{"num_key_value_heads": 1, "rope_fraction": 1.0, "max_seq_len": 512, "doc_mask": true}
MLP neurons of a small language model. Each row is named by its layer, matrix (gate and up: input weights) and neuron, and shows model dimensions 144-239. Each number is 128 + 24 x the weight over its row's rms, rounded and kept within 0 to 255. Numbers have three digits each. A neuron's up and down rows have the sign that makes its largest values positive.
After each neuron's rows, "fires after" lists the tokens most often just before its 100 highest values on Wikipedia text that the model never trained on. A number after a token or word is its count.

L2.gate332:139137158202158118162144139148091105132144155121195088129171110125088124143145106098135125153142117148160115111131134134149135109085144113116164148120123102110122130123110134098118144099104131186118115086109164089104155152158119102143175101102144108126135128141166147140140121150108127126
L2.up332:117160098121125132116133079130117133073150147123135111085134133122131131194131118127105111090108073151129097157120128114164120104159130135138163114131132132094122141095105126141094130133146089147167105166153124133143143126100183134132120149107120103180154122134123117131104135164168151115
fires after: " his" 24, "'s" 12, " the" 9, " its" 6, " their" 4, "18" 4

L4.gate1010:201089134117143115158132165102083114139097092098131112172124136134132140150111108071123115098118133131129134144100149167136130090097129097123168100142184125122121169129095142104109177075129133129134103110111085125108130133102123145126176086128124120136191180122136117153146145145092116127
L4.up1010:111165119087116116109139126140131146088113112144107102112162128129135123130108111139148137132120127121133129127106132155136137135137152116128171133118132136123142132117159117108143156085153180105129135131134125125099131158157137104113106158138107157094134162125154147106096132099131103132
fires after: "1" 18, "3" 14, "2" 13, "5" 11, "4" 5, " |" 4

L2.gate1523:143140121139154104105140113154132131113110160129134115135145143153123130137137066100092085113131139167108119123147151081129150123090129148131177166103127110117153148114073134121146133138124141145068130128161124131155178120115142121100127118138142109130110125147181139122146117112110175137
L2.up1523:108141136136161084136137093141110145157123101165197117097141149105141165138091146116136140140147095148148106114109176125134132113146148171100101161124127147122119124144128181106135133091165133196150133191113159131118125151109118112101117127129098143122141115114097119145110102125178150119
fires after: " the" 73, " in" 4

L2.gate298:136124143121117085147153146137152126097141135063140103123110151135114127123099135161161109158148163137125142118142101157142155079151155159101131139096107100108109126086158109162153137111145144160149162121151106153122102160082139141150100175099098129092126129122159163136087082127116136100
L2.up298:185077125111133164116140075071172124142140103129145153099120118135118111124133131132101109095103132108140075145123110121169199134155162139135129131141143125116119146111120162101098122138150115152137136112143117147152119164121084113095115153086187090102126170148159112146139123143096134111
fires after: " the" 42, " The" 5, "'s" 4

L2.gate537:149174143140077135152096128090125144121171155121110081122157142134142130112140143152148135149118138119129145119109162100144129141137104129078115151171124102116130121110157137092131108106178096132134132107111157125116150129136111083121144154110152105116125133119108136139097118162123166173
L2.up537:127126140105129158142095118121150147136177105145153096080135113090108134107158148120121132149125107125112154141126168098150115134128120103116138140128121169091138099119129149144150114135117142128150151102172129122105145144072171100192152127108170094106123123154148152123137109163103108162
fires after: "." 56, " \"" 7

L2.gate844:133187164141124120145139089122134151133156108146152141105148152160156109134116125165139115108135112125116117136089118128110133114134121142104149180131168139128116140130153173133136161102110099105131123095135071153081139160120132116139142126145151105109104112089087167129115093099125089123
L2.up844:091122132128125120075124138106131115166126070120111167127122156110123107142132151126099127160128115120126155116152129151102114110162133142171134123141114146074098155130129180129118125147111102164156128143162125135116072125107189123153129120132159147159116132099073125113078109162150139127
fires after: "," 22, ")," 12, " was" 11, " |" 8, " the" 7, " and" 6

L2.gate363:151141135113152135133169135127154137116117113096122148099118145159151158090138112135086137130104115104123130094123130119113150165104130124146129126132124120112135113135143135135134164160117112138105136156149140148081149142123133124122138124091079105161148110144087117130104105161133145110
L2.up363:147125132122116117115150122127146120113132115150114091144101103102139121107133106143089095155173111138145103126099127121126141145119139157130126135136123178131082116169152166121122084140101123098154153092096118113152122148187085090109144134143099118161092163121074121160078084149165155111
fires after: " (" 32, " \"" 15, "-" 13, "." 8, "," 7

L2.gate628:124123139177127108102134105137150156116091125132193140140173128100106135153107109158127099090127060103126155159114121130118169127113110104122142125118147129132138145166122177095178127139139167122121123149126118108089116106118127145131085100126127126149137118124155115097128145133105129119
L2.up628:115128146143149109133104108087106133105142102126107159130144147103123124124125129075150118181166125126144091127122166120139189103109144167121092160107149114143139105105133121148154131116143078153179129112139131138131155096080135069161141128125133125101145100084051135122098132151127129104
fires after: "," 61, " is" 5, ")," 5, " the" 5

L2.gate575:110140122131148111122134155173137111191169091155121140091148149091111127135113113158120096107116134176150145119135097092108149098107164095157148121112164108133130108184122152103132132146120121129106115121122115127136139123112160112102144132111102122124086128126145148109092118105172134137
L2.up575:157116121139036117132172156112139087110119130142141123122148135112137105093113108136144153143148143113164190130136134169104119136130137109166129108118158124093113117119094139130087157141127155149129090096090131154125089122108142142192137138121131141104056162126109116114117158127151106135
fires after: " —;" 36, " is" 10, " and" 9, " was" 9, "," 4, " \"" 4

L2.gate1521:105123114137140130149141112112135113117136164087106149167095153161125129147086143104113132136127133158089135130133116127091114138098131152100132124099125109127124136113165097143116154113095128128139137147099119125157166116110103082131123122133137115118133128129141116152121116185128093143
L2.up1521:142143145129155104075102150103105133166147154107154132168166117096147112126101122159148126116139114120147188141149123124137114085138108112156136128104143132150155139121128144118125122144153155121119178126085128087111176089140143115127111099173158145130064106183125106099098113103170109117
fires after: " " 46, " |" 23, " Conn" 8, " (" 7, "t" 4

L4.gate1737:131140146125124144139121144151089163095156097148086115101150096136132124119101137126142112117095174168062140166119129109131137150149103112118116114102182117134125105080110154142126170098123132156134135140155125181107087156134152094124143075134118109118177122102160121115141135136149140123
L4.up1737:072141138120149123100142191145113161145090112146129073079147149115102138112118162162158088137123134132155115110130110113098086119132165103085151150139111123129151120118121107131145080109097182109118143101145142121156141111162152129146106093163118146137106133110126134120131140130125108138
fires after: " " 28, "–" 23, "4" 7, "2" 6, " |\n" 5, "6" 4

L2.gate773:130180138136129105077135209082075152140116111139088099172110160135101125127080081130090075127108135129126119126110126106112129124163107134109130122090138158135119174165149117116146185111120114148104105141167162105096128167115151130089157066134114084127133131079120130161132128115130115127
L2.up773:178142188117097097139121134106118153136164168160099121111135121141101156102171128118107148115095117098168109130158123089093145127118116101128136104128113134098106126091128130097133138168173124136130103124128136135096144099110147127120120118090129134152164135090168147142116133097109094167
fires after: " to" 45, "0" 12, "1" 5, " in" 5, " |" 4

L2.gate321:092121157138074103085149221121146153126166162135176102122128130121092122118120144115113144136143099155130170139109127077100155148106116146166151115114133120115162119156131125150126150131153126151127138112189123134162160116143139118141157129105108114118104182128104095142087128151137123147
L2.up321:101145142103088111097087129113188145133169174133140119157129155139105157117143123133104180159133165151117166135092102085113115158097115099183151095138163177118157102149184179144111116156134128161124148117159130166136126148146147114135149131129137149096119198114098094144105129137164127144
fires after: " is" 17, " was" 15, " and" 10, " were" 9, " are" 5

L2.gate648:139096185143118117147153128124121143125115080166111118147123106102123108120074132113125119128136069127135124147119169144101157103134159149132117139079165111165109132173132138148129094106139122105105158121113146125127118078145091110086133114098098146114155104128106086088089080111107133118
L2.up648:092139142188118111157136129118136095162135127153117123081095104139142161142152155117146100125142113148155111169123158122138134107108123141134129102097160114114138149120117105117127122111182156125130161125140102176111148111111159103116156142163130088096125099142142134101128132146104104139
fires after: "," 72, " New" 6, " D" 5, " United" 4

L2.gate296:108123148123121111152144141094107121114135123150108146095143115132136168120182141124149157146149159088114141113118171089159109174131130138102137174141147127109118103105125177111123065118087099103126137109154150142121155159149149145117108146109096164128115155134086178105142093165116189176
L2.up296:144123130136098159136139132140126114131109106159114133135099133118121120101096095130148110139119130154171133163117115163137145134136170127159144096120117178152118138108106136127110101155129203132119152125092132150110134135147107087116162140120170107055130135147141106117109118114138065105
fires after: "." 52

L2.gate636:162134137108119122126142120112129116077144156135123109101145109140153128105130118113084149138149122145100136103116083147131127140108116168083101142137152093130121145098139162122092149141065082111132113132094174137115133142115123131122152138103091158148143134104038108136110090197094148096
L2.up636:099131112103144119102073156122144134134133105077154133093126112165119095113085095136139118143114132098131152136126143132126140144152134122169121136165142157110133154144154134079110136072130144108113160138133112112128158141125132083100122093142081157099126131146163113067104110153112152135
fires after: "," 47, " (" 13, ":" 7, ";" 6, " and" 6, " " 4

L2.gate1151:122133126135166129136104162121115154100147130107134144189152181146155123128114062139154137081137119147145136127124117147116114126096133148094161094144109138113127127131122100121103115127139154132127125096162096179079181163050132148072142152085125123150150146149125085146122117118152102140
L2.up1151:096127122156164156193119097110138123116132140096116138156129166114115144134146089186165137149137157157146111152141107143148113127122160118099125154166114163128146114103151141127109092134122159116139091110124122166120119120105127126109131143098127132108152124168125100152119144089153128135
fires after: " the" 44, " The" 10, " a" 7, "|" 7, " " 5

L2.gate342:081176089168174104091121131109124154151103171058107104167125137129140110137108126135088130089138135109130117099115102148120169108175124172100136126124091103123162147113158118162110160119106116155128113142117144125119133151126145158109144132118111114173147114113131111146124121159083174100
L2.up342:099159141180134101099155148165109149132136153141148133143148155163111148113161142125131119139130131143123127182115122166138134084125175079162150158137122154095157083129138131138163122139126118129132097119147147150104127114100182125126129143082138132095140109124150098105118137115166094142
fires after: " the" 59, " " 12, " The" 5

L2.gate578:134163140125115125165112111077174167161108119099132133127118109109147112105118120146119164130138151154116125132106094156081116147156114099105107170136146129103085201129147141141124144133130124128133156105132140135130111114142118139111114095117135098113138121146100137161101093131113134100
L2.up578:126127103087147124125076145098118125145129123102134190106105165087168182092112127094127133113121101121110082132142126165109105135160170137208128166115139137160113106125138115130121078143149113111133149129131119110126076142107110126112147150135162112106088129141149117109066118143150110115
fires after: " and" 55, " |" 5

L2.gate1431:105148112141120141138147091120158140119115109101098114164133175121132109131105075124143129157180143107153146082147104082123123111160098140120133160080127176142120193173147150146141122129118108134165161137184127078109131094117095148144129123100147140124120153123128148140110140137096119129
L2.up1431:143158113125115173136116119073134113110130153137111120145143100146142158110144132188093109127121128144120108147114122157103114120111118084147151152166167145130096144115117116121116139104118119114131148102180147091099145105119134081129130104104148123134096162095114124153149153144096132116
fires after: " and" 19, " the" 18, " but" 8, " which" 6, " The" 5, " does" 4

L2.gate440:095141098148129085135163096127151106129155121079160113171156163090139129133121075156153168161156118134129168114120122138162158109105156120112154141133077114132153138153121132131117125105136158116131078157154165134122097114093132095108129144067179153132161118148140116160136152167112128083
L2.up440:113149127081158099105160127116141157139143149142094146179129163119149134130125153168103122139137083112111168093116071157118104135153118109130107103167144117140148120129133119125167102123148138107108119162111133125146150140148104117137152141142160134148131132135144146137124112089142170149
fires after: " the" 37, " The" 17, " a" 8

L2.gate1451:100142104149145076130101167113122156065195112078112128159103131126114115149128108116113135102136116168130165154118089135109158082149148133080157085115123094116140110139133143127113135114203151102164097146157132122092105127090110115126140147093119128140141136111126134156131133156137146087
L2.up1451:096109110168158105164123125117108125150157144105147131153147126122110138152104134112164132105144148143151107127114098130126179150144119114126138114146134138138145117145140134063132107120184131099139123151166149127145096120115140114142154116090115124150145145161125115171139141157120149114
fires after: " The" 25, " the" 21, "," 16, "The" 7

L2.gate1674:118104128166104105103125167136138149120127121137167112118127091120131132105080118142141074089155097149125117141139183130129132130123152159138127124119136120128132151158118161121127117092131142120128143163158154151111103150136127118124138145173104128114146091136113129112112106118093133108
L2.up1674:128130164167197117095095096127105079157156131135120121122135135074130130115137144111100113103149087140170143136127164171113161114124178171089105114155175147118146130124144108126104149104163130109142185078120131156146128077131109100080145144095073100130089133146141136092102125157108122127
fires after: "," 60, " New" 5, " D" 5, " NY" 5

L4.gate1366:126165172138109164120112146080108168098149158103111099175106104106130151131091165126106129170126119131118111146166156155132182142192138165148164165129138115123157135138123144134129103130064126095144163146137129100136120114141165123149145145096115158138153123120096161168156116143128122131
L4.up1366:161091110130119157152078107118137112117151148112076132135123105147156149139190154125140122164109124120133167188090125141119206132123104120133126155173132131108145104114135138096145102124104100146140117116113151127126146096130144145116089123089145119125132134131084149160124153135112125117
fires after: "." 41, " which" 7, " The" 6, "," 6

L2.gate1008:082137139157198117125090162086100126141136113102156115110140126149118152132143074115124165116134142157133062153102122130118123115139155114130145103118132159135136114129136106112121122103135087140123181116130125149148152118146136126142145094141120096133172126164133120143086127167151161089
L2.up1008:108119113150110109095137163121153148101115102089137131165135145088138134104078121193056122124117103133075139127140123149171164106166111124139185082125136130128137127157142126129151154098116100139111130163121151089138127126115139166109111110083114155161100120128090129108113084100164108093
fires after: "|" 56, " The" 9, " |" 8, " the" 8, " " 8

L2.gate1847:096126157158162105143142134153161127074133083132125115120150138127136133108106106095152120119178133136124148131097069156154158116125083139136099141123118120087114112129102150094103118119108087094173121152118138105105124134126162107136110140087128123078151121134061126145175116197120170118
L2.up1847:138106127145159099137125109111132118098145116147108121114192127182138138049146125061125117120133177074158112122086101120139118162151118144126108118165123136081121072087101151139101122125133104139137148135102149137111146202131148092136128133082109128112146159153100095126155103158110150108
fires after: " the" 29, " The" 18, "The" 8, "," 5, " and" 4, " but" 4

L2.gate294:112116137101122108116129156162115085165200110140119142117136123092105158175164105085067164102115145081106137139121160108098162139111120103156117165118175132103172093151132125132134128160174122104113132123130103154107151160081154159125161094144118097126095138109110091131090148124131144107
L2.up294:113110154131103129184175134128132118149110177118138126144143095137117143103126116110141148134135164116169138136129133117134143117116132093134151150115114114141140124122149095105072097141158087153124136156120161083122118145144070123156173114149110125111193150123100142164140122125106102100
fires after: " It" 17, " He" 12, " was" 8, " the" 7, " is" 7, " he" 6